From a checkpoint of a small transformer trained on Wikipedia.
Training: a variant of Muon for these matrices, 113M tokens, 3437 steps.
MLP neurons of a small language model. Each row is named by its layer, matrix (gate and up: input weights) and neuron, and shows model dimensions 32-95. Each number is 128 + 32 x the weight over its row's rms, rounded and kept within 0 to 255. A neuron's up and down rows have the sign that makes its largest values positive.
A block is one neuron, or neurons of one layer that tend to fire together. After each block is what it responds to, as a language model described it from the Wikipedia text at the highest values.

L4.gate70 [140 168 130 164 120 178 150 137 146 111  75 125 122 128 168 145 140 124  85 140 157 114 139 130 100 174 192 101 172 150 119  95 132 126 177 113 194 149 106  97 171  69 128 180 144  80 165 127 139 181 116 123 151 113 131 182 160  69 109 140  79 187 106 122]
L4.up70 [160 146  86 127  68 100 130 174  80 168 151 112  62 128  89 125  70  95 126 108  75 122 127 123 146 193 179 143 122 132 159 143 123 108 226 122 170 108 138 132 148 140 142 141 112 119 129  73  96 109 153 156 195 123  86 118 118  96 124 153 117 144 153 117]
L4.gate79 [141 100 170 146 157  97 119  78 105 172 132 114  98  82  92 123 193 154 173 108  83 106 136 101  91 162 104 124 117  81 123  89 181 144 143 138 158 155 180 176 204  84 154  87 116 112 101 112 160  93  84 137 173  80  86 142  87 125 141 152  82 130 164 143]
L4.up79 [196 101 155 188 115 152  68 121 139 181 117 163 116 117 105 166 178 188 131 118 105 153 175 130  98 119 114 104  96  87  81 132  96 178  79 114 191 150 143 141 189 148 114 148 109 142 160 144  64 146  97 107 144  92 119 153 150 121 166 151  81 113 109  80]
L4.gate353 [186 139 136 115 136 154 110 163 124  86 156 140 113 133 141 137 114 138  86 119 120 101 120 166  89 121 121 171  88 134 103 125 111  36 114  92 138  92 140  57 107 151  65 123  66 122 159  81 132 165 117 116 108  67 110 123 137 158 102 198  96 108 184 156]
L4.up353 [167 100 170 105 106 152 136 191  99 130 146 121  86 159 122 134  84 175  98 122 127 204 154 134 130 154  97 143 144 173  97 146 191  99 132 160 154 102 171 164 122 133 114 186 182 163  95 104 177 107 108 159 107  96 131  98 127 100 195 146 156  84 104 109]
L4.gate404 [100  99 171  82 106 140  90 108 108 117 122 120 179 170 142 153 131  91 147  54 159  99 123  99 142 132  92 134 152 136 123 170 108 158 142  96 152 137  89 144  77 142 115 145 161 134 148  79 175  76 156 137 113 163 185 118 167 105 112  91 127 130 176 149]
L4.up404 [130  99 136 140  91 159 148  92 148  90 120  73  52 138 140 166 115 119 127 140 147 128 176 124 124 130 165 148 161 128 122 141 140 129 140 117 160 101  96  76  84 162 121  93 118 120  79 142 128 103 115 110 128 172 126 106 103 113 128 176 114 146 136 106]
L4.gate458 [165 103 112 119 110 164 109 123 151 194 120 115  82  96 165  91 116 147 154  95  94 103 171  89  92  92 159 169 106 102 103 138 164  65 142 133 133 181 172 108  22 123  71 129 180 137 139 107 136 159 115  86 106 130 140 131 133 160 112 150  96 127 123  96]
L4.up458 [114 163 193 139 110 197 129 148 163 131  90  75 148 110 114 120 149  80 113 163 134 131 158 151 105 144 120 104 129 136 150 110 136  60 135 108 103  85 123 176 133 128 127 177 123 126 184 171  78 117 160 136  99 149  87 155  90 165 111 131 120  51 157  50]
L4.gate571 [175 122 140 129 163 112  76  96 123 107 138  99 155 122 153 114 116  88 156 155 111 124 166 144 155 130 128 156 154 166 149 119  87 172 153 169 130 118 167 100 192 117 199 162 136 158  80 109 116 116  95 149 188  71 137 117 101 118 149 153  65 130 100 145]
L4.up571 [119 152 128 119 183 127 116  79 130 105 122  72 161 142 169  95 123  99 150 152 117 146 160 162 120 153 120 177 166 185 104 143 149 116 125 133 117 158  90 133 193  72 111 131 113 106 117  50 148 105 123 163 112  85  93 135 128  94 134 178  66 132 114 150]
L4.gate616 [153 125 187 160 124 137 150  63 176 126 120 205 132 110 108  89 130 127 122 197 132 161 186 151 137 165 172 157 132 159  82 133 101 192  94 184 162 158 122 104 101  97 152 133 106 135 147 125 104  83  96 146 101 155 129 104 135 115 140 151 129  45 133 138]
L4.up616 [198 144 137 148 178 163 136 140 153 126 124 100 153 133  98  87  99 133 126 102  66 101 108 144 115 182 145 120 147 148 130 116 104  53 140 132 147 204 148 105 146  93  89 116 100 153 161 107 131  51 162 158 160  88  55 181  99 103 131 177 139 136  91 133]
L4.gate636 [ 53  93  82 167 113 146  90 104  77 115  91  78 133 112 106 162 114 129 165 163 193 184 127 133 152 126 120 147 177 142 179 146 126 122 113 156 143  68 112 100 185 100 138 169 114 111 160 187 125 162  87 140 165 144  89 135 116 152 134 109 165 129  78  79]
L4.up636 [154 106  48 214 105 140  87 128 102  68 122 133 110 118  77 140 119 145 196 167 173 157 162 146 109 156 121 138 188 102 157 127 140 134 101 145 196  29 109  84 162 178 118  94 137 102 151 140  90 156 128 165 112 191 129 129 162 135 152 159 154 115 191  98]
Description: Word piece after initial letter. The second piece of a word split after its first letter or two, such as C+IF, e+pidemic, B+ronze, and the period in St. or No.

L3.gate152 [109 114 114 106 183 139   6 134 108 146 130 103  95 110 104  62 221 162 127 160 146  75 103 179 120 122 112 130  93 106 144  85 123 166 103 128 163 122 163  91 150  94 154 145 144 163  75 119 136 132 141 118 142  99 157 164 114 203 122 101  91 173 134 135]
L3.up152 [108 161 132 119  68  95  55 124 104 107  98 123 117  91 200  84 136 107 118 167 127  92 101  82 142  76 115 155 122 136 103  91 109 136 149 101 168 141 117 107 172 117  49 147 172 116 150 101  99 123 161 143 148 120  82 156  99 106 133 191 108 147 190 152]
L3.gate306 [128 141 136  85 123 112 111 136 161 109 125 183 160 127 217  76 138 186 176 144  94 182 129 129 139 103 147 148 152 113  93 161  68 146 116 160 175 152 164  71 101 142 124 142 145 113 132 113  87 146 126 151  65  85  82 151  91 168 166 143 147 134  87 113]
L3.up306 [138 173 143 111 113 146 187 129 114  94  87 188 189 129 129 114 114 134 178 142 139 143 127 132 169 121 104  84 171 186  98 136  91 146 114  85 170  65 110 108 151 142 160  91 114 103 137 190 142 159 140  97 146 181 128 119 155 146 117 145 106  93  86  87]
L3.gate328 [123 102 174 107 137 130 151 177 173 189 138 120 145 136  72 134 112 146 100 162 118  94 134 106  84 205 162  42 159 123 135 167  70 158 113  95 127 121 121 126 148  99  97 166 109 204 192 104 195  75 117 157 124 158 112 115 149 147 143 194 152 172 154 111]
L3.up328 [124 129  90 111  47 208 134 120  98 145 112 150  83  97 104 184  97 100 113 159 104 116 128 181 159 120 129  94 113 126 130 180 153 178 109 177 118 144 151 145 150 175 124 121  92 131 100  89 124 116  76  70 159 137 106 120 114  96  70 152 144 133  78 113]
L3.gate442 [107 127 145 102 135  90  70 127 121 179 125  87 154  81  62  68 168  78 111 131 130 161 161 128 129 112 163  79 109 132 130 198 166 168  95 112 152 103 177 134 107 122 166 110 124  90 146 107 161 130 196 143 110  95  76  99 153 156 125 151  72 117 155  45]
L3.up442 [188 129 134 144 162 136 100 194 179 136 143 141 180 121  66  73  72 215  97 104 132 133 169 126 111 153 105  93 177 161 164 116  78 153 118 167 168 154 177 120 161 152 189 126 104  84 146 116 171 109 126 110  79 130  53 129 109 116 122 123 110 147 139 117]
L3.gate559 [145 128  51  64 171 148  78 143 141 106 136  90 170 114 105 127 142 141 133  93  80 165 124  93  81 136  88  47 125 123 110 120  95 175 122  84 174 106 123 113  97 137 100 110  91 167  54  93 162 161  86  83 142 191 111 142 165 166  83 141 121 123 118 189]
L3.up559 [ 96 143  86  40  91 142 111 128 148 164 155  99 129  69  99 128 155 153 110  74 129  76 169 124  86  93 113  58  89  74 144 176 115 167  87 101 146 163 116 116 183 112 123 139 129 126 125  80 184 132 136  60 111 182  88 116 122 128 166 146  76 166 101 195]
L3.gate564 [124  82 105 156 140 119 137 141 120 122 116 144 102 161 120 173 136  89 136 136 118 127 158 146 139  75 100 110 153 156 127 123  88 138 149 108 135 124  70 159 145  88 123 140 159 132 141 112  57 126 119 164 127 160  78  83 142  96  99 164 106 118 180 191]
L3.up564 [100 120 137 139 105 110  91 105 170 136 152  99 154  95 128 138 160 110  92 114 175 159 129 101 153 155 108 130 135 198  41 129 129 161  95 136 169 110 132  99 175  72 103 120 147 157 106 120 137 128 123  66 109 106 237 165  96  97  78 158 108 144 162  91]
L3.gate594 [145 152 128 141 165 198  90 176 125 150  91 142  94 148  73 183 141 121  99 181 168  97 142 111 152 126 118  86 190 104  83 204  81  88 115 177 124 119 154 122 145 109 105 129 146 161 123  90  80 196 185 131 140 116 123 107 151 179 102 140 113 108  89  87]
L3.up594 [165 116 122 132 163 100  93 117 100 154  94 185  81 136  60 121 100 136  48 153 149  99 164 113 161 122 130 108 145 151 179 154 100 117 131 140 133  83 182  74 109 169  84  46 157 106 103  98 125 119 162  59 131 128 109  84 133 149  73  99 126 115 137 132]
L3.gate633 [159  89 178 185  61 124 105 190 147 100 139 170  91 126 114 156 128 165 116  95 142 121 125 139 102 181 106 131 106 140 107 198  92 132  78 136 146 133  60 161  64 168 116 126 208 118 103 119 158 121 181 113  92 103 133  98 118 116 111 123 152  83 138 155]
L3.up633 [152 161 130 119 130  85 101 114 125 150 133 151 142 117 189  83 134 103 165 131 152  87 135 129 119 130  93  93  67 151 163 148  70 175 138 140 151 136  81 117 170  52 124  72 167 106 133  79  77 118 120 113 134  31  85 134 181 140 151 123 184  89  91 111]
Description: Mid-word piece after c. The second word piece of words split after an initial c, as in c-ous(in), c-ele(brity) and c-os(modrome), plus some other mid-word pieces and line-initial list hyphens.

L3.gate32 [164 180 166 125 164  98 144 155 101 157 102 110 122 130 129 131 177 133 147 117  98  88 129  72 175  67  94 161 152 140  59 173 155 139 115 100 133 122  92 112  52 150 138 207 157 147 130 133 110 155  85 100 147  97 145  64 131 155 136 105 130 123 196 141]
L3.up32 [145  65 165 131 138  86 147 152 133 115 178 132 116 153 167  98 182 141 135 182 143 131 138 164 124 157 115 131 122 141 103 148 108  99 120 118 116 151 155 162  87 136 168 122  87 100 141 172  81 163 120 103 120  91 136  98 118 118 152 158  65  84 149 169]
L3.gate57 [116 140 134 114 124  88 146 164  28 126 126 134 101 100 198 104 176 125 159 132 117 101 129 112  95 157 152 111 134 103 136  83  95 146  75 147  68 129 123  83 151 135 130 113 132 115 125 135 137 119  89 121 150 154  82 157 181  79 148 155  60 157 177 160]
L3.up57 [ 74  93 117 131 150 169 148 175 105  90 137 176 120 104 127 106 135 121 186 200 119 121 153 101 104 116 149 155 168 141 154 115  99 139 124 147 134 147 101 108 135  99 134 102 115  19 142 154 183  83 143 105 138 163 101 169 175  79  99 141  54 155 177  97]
L3.gate165 [173 159 155 127 128 151 113 128 152 117 100 176 114  61 116 133  56 106 124 174 164 144  81 129  61 159 101 133 144 127 114 124 116 117 166 103 178 129 141 155 142 104  66 148 176  98 169 100 191 151 120 126 124 128 150  75 139 133 156 126 153 135  93 108]
L3.up165 [ 52 115 123  99 148 154 126 146 126  99 129 167  96  48  71 141 118  84 142 133 195 132  65 152  65 181 133 161 105  82 116 117 165 180 159 143 169 139 113 146 115 133 207  92 135 116 114 142 148 133 146 129 105 153 119 111 168 160 150 113 124 140  77 159]
L3.gate171 [ 97  79 155  95 167 184 165 127  82 169 178 103 140  83 138 116 131 125 161 121 120 153  94 156 183 110 162 167 145 107  92 121 131 120 110  95  92 122 147 120 151 160 126 156 126 134  93  79 205 116  96 130 180 111  79  66 151 151 191 133  94  65 145  79]
L3.up171 [128  78 101 176 140 147 147 160 170 152 144 153 186 166 162 137 151  48 144 196  59 138 135 160 150 111 112 138 164 117 125 104 156 131 119  90 131 115 147 100 169 155 184 103 137 120 143  79 165 147 120 140 140 116 114 132 138 104 230 152 130 145 149  43]
L3.gate224 [114 108  85 160  92 132 123 135 138 162  87 139 166 102 126 142  94 140 117 112  69 124 107 148 140 119 170 127 128 116 102 104 118  64  47  93 162 166 124 139 103 181 116 189 147 141  75 117 123 135  85 108 130 143 134 114 141 140 120 160 135 149 113 117]
L3.up224 [107  91 134 178 162 136  58 158 138 154  95  77  98 117 143 130 140 101 115  65 132 187 115 184 143 128 139 202 100  89 105 128 147 105 144 151 122 139 124 150 154 127  55 125 118 141 101 151 125 139 125  55 121  89 210 190 123 147  91  95 135 121  97 139]
L3.gate275 [178 154 181 106 140 145 125  39 117 126  67 195 158 102 132 150 154 122 159 150  95 110 139 115 113 189 141 126 178 169 139 155 106 128 151 163 176 120 118 179 113 124 113 145 158 146 123 136 142 135 107 124 154 160 142 134 148 117  94 156 151 162 204 112]
L3.up275 [172 134 175 115 116 139 130  43 135 110 137 199 199 132  62 126 140 117 146  91 162 112 149 125 114 119 159 128  60 154 110 123 125 144 118 174 135 148 107 145 113 137 121 172 160 118  42 102 128 155 143 114 161 151 119 127 182 126  87  73  90 182 114 157]
L3.gate293 [171  48 112 149 125 110 107 179 143  80 112 160 160 123  75 131 161 112 125 141 116 151 111 176 117 138 134 162 138 118 140 157 174 101 146 113 154 106 149 147 112 184 136 199 101 158 122 235 110 156 106 138  85  84 187 115 119 129 100 125 113 115 170 118]
L3.up293 [168 112 137 117 106 150  71 176 155 129  76 172  76  94 144  99  98 107 157 129  55 112 116  46 119 169 130 194 157 105  73 110 127 183 124 129 142 104 141  90 121 141 119 124 164 191 148 108 122 133 121 111 121 129 128 143  88 133 137 102 163 170 146 122]
L3.gate558 [215 158 121 141 102 191 175 103 153 151 140  74  88 152 122 130 119 158 107 121 124 157 134 151 127 165 161 119  96 135  94 144 146 118  87  96 137 212  92 169  93 138 171 160 116 147 115  91 145 115 164  97 170  87 177 175 111 108 139 154 141 152 161 110]
L3.up558 [148 109  92 160  91 144 112 115 133 114 121  93 167  79 117 169 148  79 102 133  95  95 156 116 193  56 136 109 105 170 154 135 120 142 152  82  94 153  90 167 162 133  49 117 130 185  89 125 112  95 148 156 192 100 133 195 173 156 128 147 139 143 105 124]
Description: Word piece after lone initial. The second token of a word split right after a single first-letter token (often D, also P, N, J), e.g. D-o, D-isaster, P-olitical.

L9.gate294 [ 88 106 113 160 109 204 108  76 124 102 110 107 119 166  39 171 165 158 198  77 141 152 140 122 121 105  94 108 107 122 152 200 159 140  89  85 131 112  69 133 133 110 134 107 131 129 182 165 123  42 103 126 101 111 149 121 125  69  86 150 101 101 130 178]
L9.up294 [118  78 139 122 130 181 118 135 143 118  77 150 139 121  79 166 138  89 164 149 115 157  99 141  86 144 106 162 141 144 151  97 150 126 116 113 134 106  82 161  92 155 138 135 210 119 189 124 158  97 177 176 128  98 168 135 162  66 158 175 140 114 138 170]
Description: Initials in names and acronyms. Periods after a middle or first initial in personal names, as in John F. Reynolds and J. P. Pinelli, plus single letters inside acronyms (NXT, IFN) and name fragments (Em-ily, Stew-art).

L9.gate562 [136 174 140  99 163  96 154 143 204 133 164 125  99  95 214 216 162 130  81 131  87  65 112 138 106 130 148 149 127 160 131 119 187 124 164 119 137 119  61 177 188  99 126  79 186 145 105 148 102 121 115 163 121 109 115  84 111 183 178 152 118 112  98 113]
L9.up562 [102 104 210 159 151  78  87 117 134  95 150  33  78 128 149 125 174 135  90 146 135  70 115 151 134  87 157 139 105 174 118 127 150 121 190 137  90 116 116 141 128 154 166 109 102 128 101 175 134 123 106 170 118 103 142 154 107 103 127 189 134 128 192 160]
Description: Line-initial structure tokens. First token of a new line or cell in Wikipedia markup, such as split heading starts (Sc, E, Early) and list dashes or pipes.

L3.gate87 [173 102 103 112 151 143 142 146 189 118 213  86 110 119 127 139 155  87 129 186 162 143 137  96  91 168  96 108 136  91 134 155 201 160 126  98 158 114 182  78 145 123 155 145  73 180 130  69 171 125 103 163 125 110 127 123 130  70 120 152 122 104 134  75]
L3.up87 [ 68 170 155 108 118  98 184 130 126  87 124 132 127 111 115  58 160 132 195 119 158 144 102  29 125 109 118 190 120 184 127  88  93 169 164 164 111 168 145 157 151 130 176 146 150 129 103 117 150 135 137  76  79  67 130 181 147 147  82 117 160 130  75 137]
L3.gate126 [ 99 126 135 127  67 121 132 142 104 189 119 119 139 113 167 129 143 152 130  81 159 170 142 122 100  85 171 144 173 100 148 123 171 143  69 129 144  77 134 156 167 141 175 143 189 108 161  90 129 145 141 101 121 102 166  95  82 144  99 146 108 137 140 103]
L3.up126 [140 151 179 151 122 112 127 156 124 122 124 110 113 173  95 152 143 134 130 114 151 164 142 103 128 113 120 164 134 158 124  97  97  87 120 133 153 146 122 141 239  91 163 106 154 137 137 174 177 114 101 108 127  97  93 150 117 123 124 149  84 165 111  81]
L3.gate155 [138 145 105 112 166 167 123 161 108  94 119 125  85 171 114  55 172 129 104 182 122 122 194  99 121 133 121  98 167 148 162  81  82 144  97 147 141  85 139 172 142 132 114 141  87 145 111  91 105  72  71 127 123 132 131  83 116  87 141 148 149  86  98 248]
L3.up155 [189 111  79 172 107 165 164 145  99 106 127 105 113 156 136 156 123 114 171 169  76 202 135  93 187  80 187 121  98 105 185 130 156 172 126  80 122 106 208 131 138 108 136 129 100 109 145  44  94 135 181 115 102 100 131 176 135 124 132 155 114 176 107 110]
L3.gate247 [108 146 105 140 109 136 124 124  53 161  83 185 100 152 126 153 155 131 129 150 139 106 133 132 136 189 131  92  79 178  79  82  92 146 153  76 119  87 126 195 120 163  79 225 124 108 165 168  96 166 129 121 139 136 118  94 104  89  51  97 160  88 121 108]
L3.up247 [121 135 131  98  63 100  65 151 108 118 114  80 146 112 145  59 145  87 121 115 110 131  81 142  80  77 163 148 127 108  92 127 153 186 129  97 155 104 123 123 159 128 143 106 198 180 178 105 154 138  81  94 124 132 172 131  65 152  60 168 161  78 115 183]
L3.gate259 [155 142 151  92 146 118 112 197 126 123 151 128 124 170 100 154 142 160  89 130 156  71 133 145 152 142 177 139 148 125 109 108 145 133 123  87 165 140 109 146 176  96 125  76 138 154 157 127 176 107 116 114  60 110  96 171 136  87 107 170 130 138  94 126]
L3.up259 [178 103 167 129 110 120  74 173  76 131 112  68 130 116 121  65 151  51 110 144 138 161 110 114 105 108 191  88  96 129 119 181  87 123  86 128 166 148 114 130 135 146 127 146 129 116 162  94 122 104 107 136 157 116 148 131 142 106 156 143 124 132 119 137]
L3.gate313 [134 157 140 131  89 187 153  88  90 124 174 103 150 161 123 103 127 123 139 104 140 196  99 112 161 111 171  75 167 199 118 159 109 104 140  87 121 116  89 222 121 104 146 154 181 167 147 110 215  82 128 185  85 104 115 102 161 121 148 162 150 110 177 125]
L3.up313 [144 166 108 124 157 167 181 135 109 122 165 119 125 109 137 123 165 142  43  71 181 105 124 168  77  84 152 115 162  98  71 162 101 109 120  76 140 117 139 167 139  85 120 117  85 132 151 124 192 118  82 157 127 196  96 175 156 115 149 122 158 125  74 100]
L3.gate444 [105 120 159 110 147 102 138 166  80 152 103 166 140 111 116 114 131 106 125 123  75  98 134  72  88 169 110 119 136 197 171 110 182 163 126 160 118 136 151  94 137  73 150 133 148 120 183  69 112  70 146 114 129 107  85 154 145 143 165 162 137 119 140 197]
L3.up444 [ 87 120  78 120 151 112 161 170  68 167 170 124 117 126 125 110 135  44 111 137 135 115 136  58  94 133  99  92  73  86 166  89 187 181 169 120 137 118 163 186 185 144 126 176 139 177 138  81 159 109 130 127  86  87 115 118 129 137 175 154 124 135  85 174]
L3.gate450 [106 118 114  75 138 150 119  69 185  99 138 118 163 115 136 176  48 200 111 134 124 130 108 132  96  87 183 110 139 137 132 125  98 155  92 116 116 156 122 177 138  97 121 172 182  76 117 167 113 189  75 140 120  86 103 179 182 144 143 123 151  94 147 193]
L3.up450 [188 126  58  77  79 129 127 150 121 133 118 145  85 100 130 154 105 134 132 121 164 129 153  92 126  88 101 121  98  74 130 120 199  71 188 224 160 116 149 121 142 126 132 161 170 124 179 119 131 126 114 165 190 102 108 129 147 145 103  70 120 134 134 173]
Description: Period after initials/abbreviations. Periods right after a single capital letter or short abbreviation, as in middle initials (W., C.), No., St., d.; also mid-word pieces of proper names (Wal-ter, R-on-ald).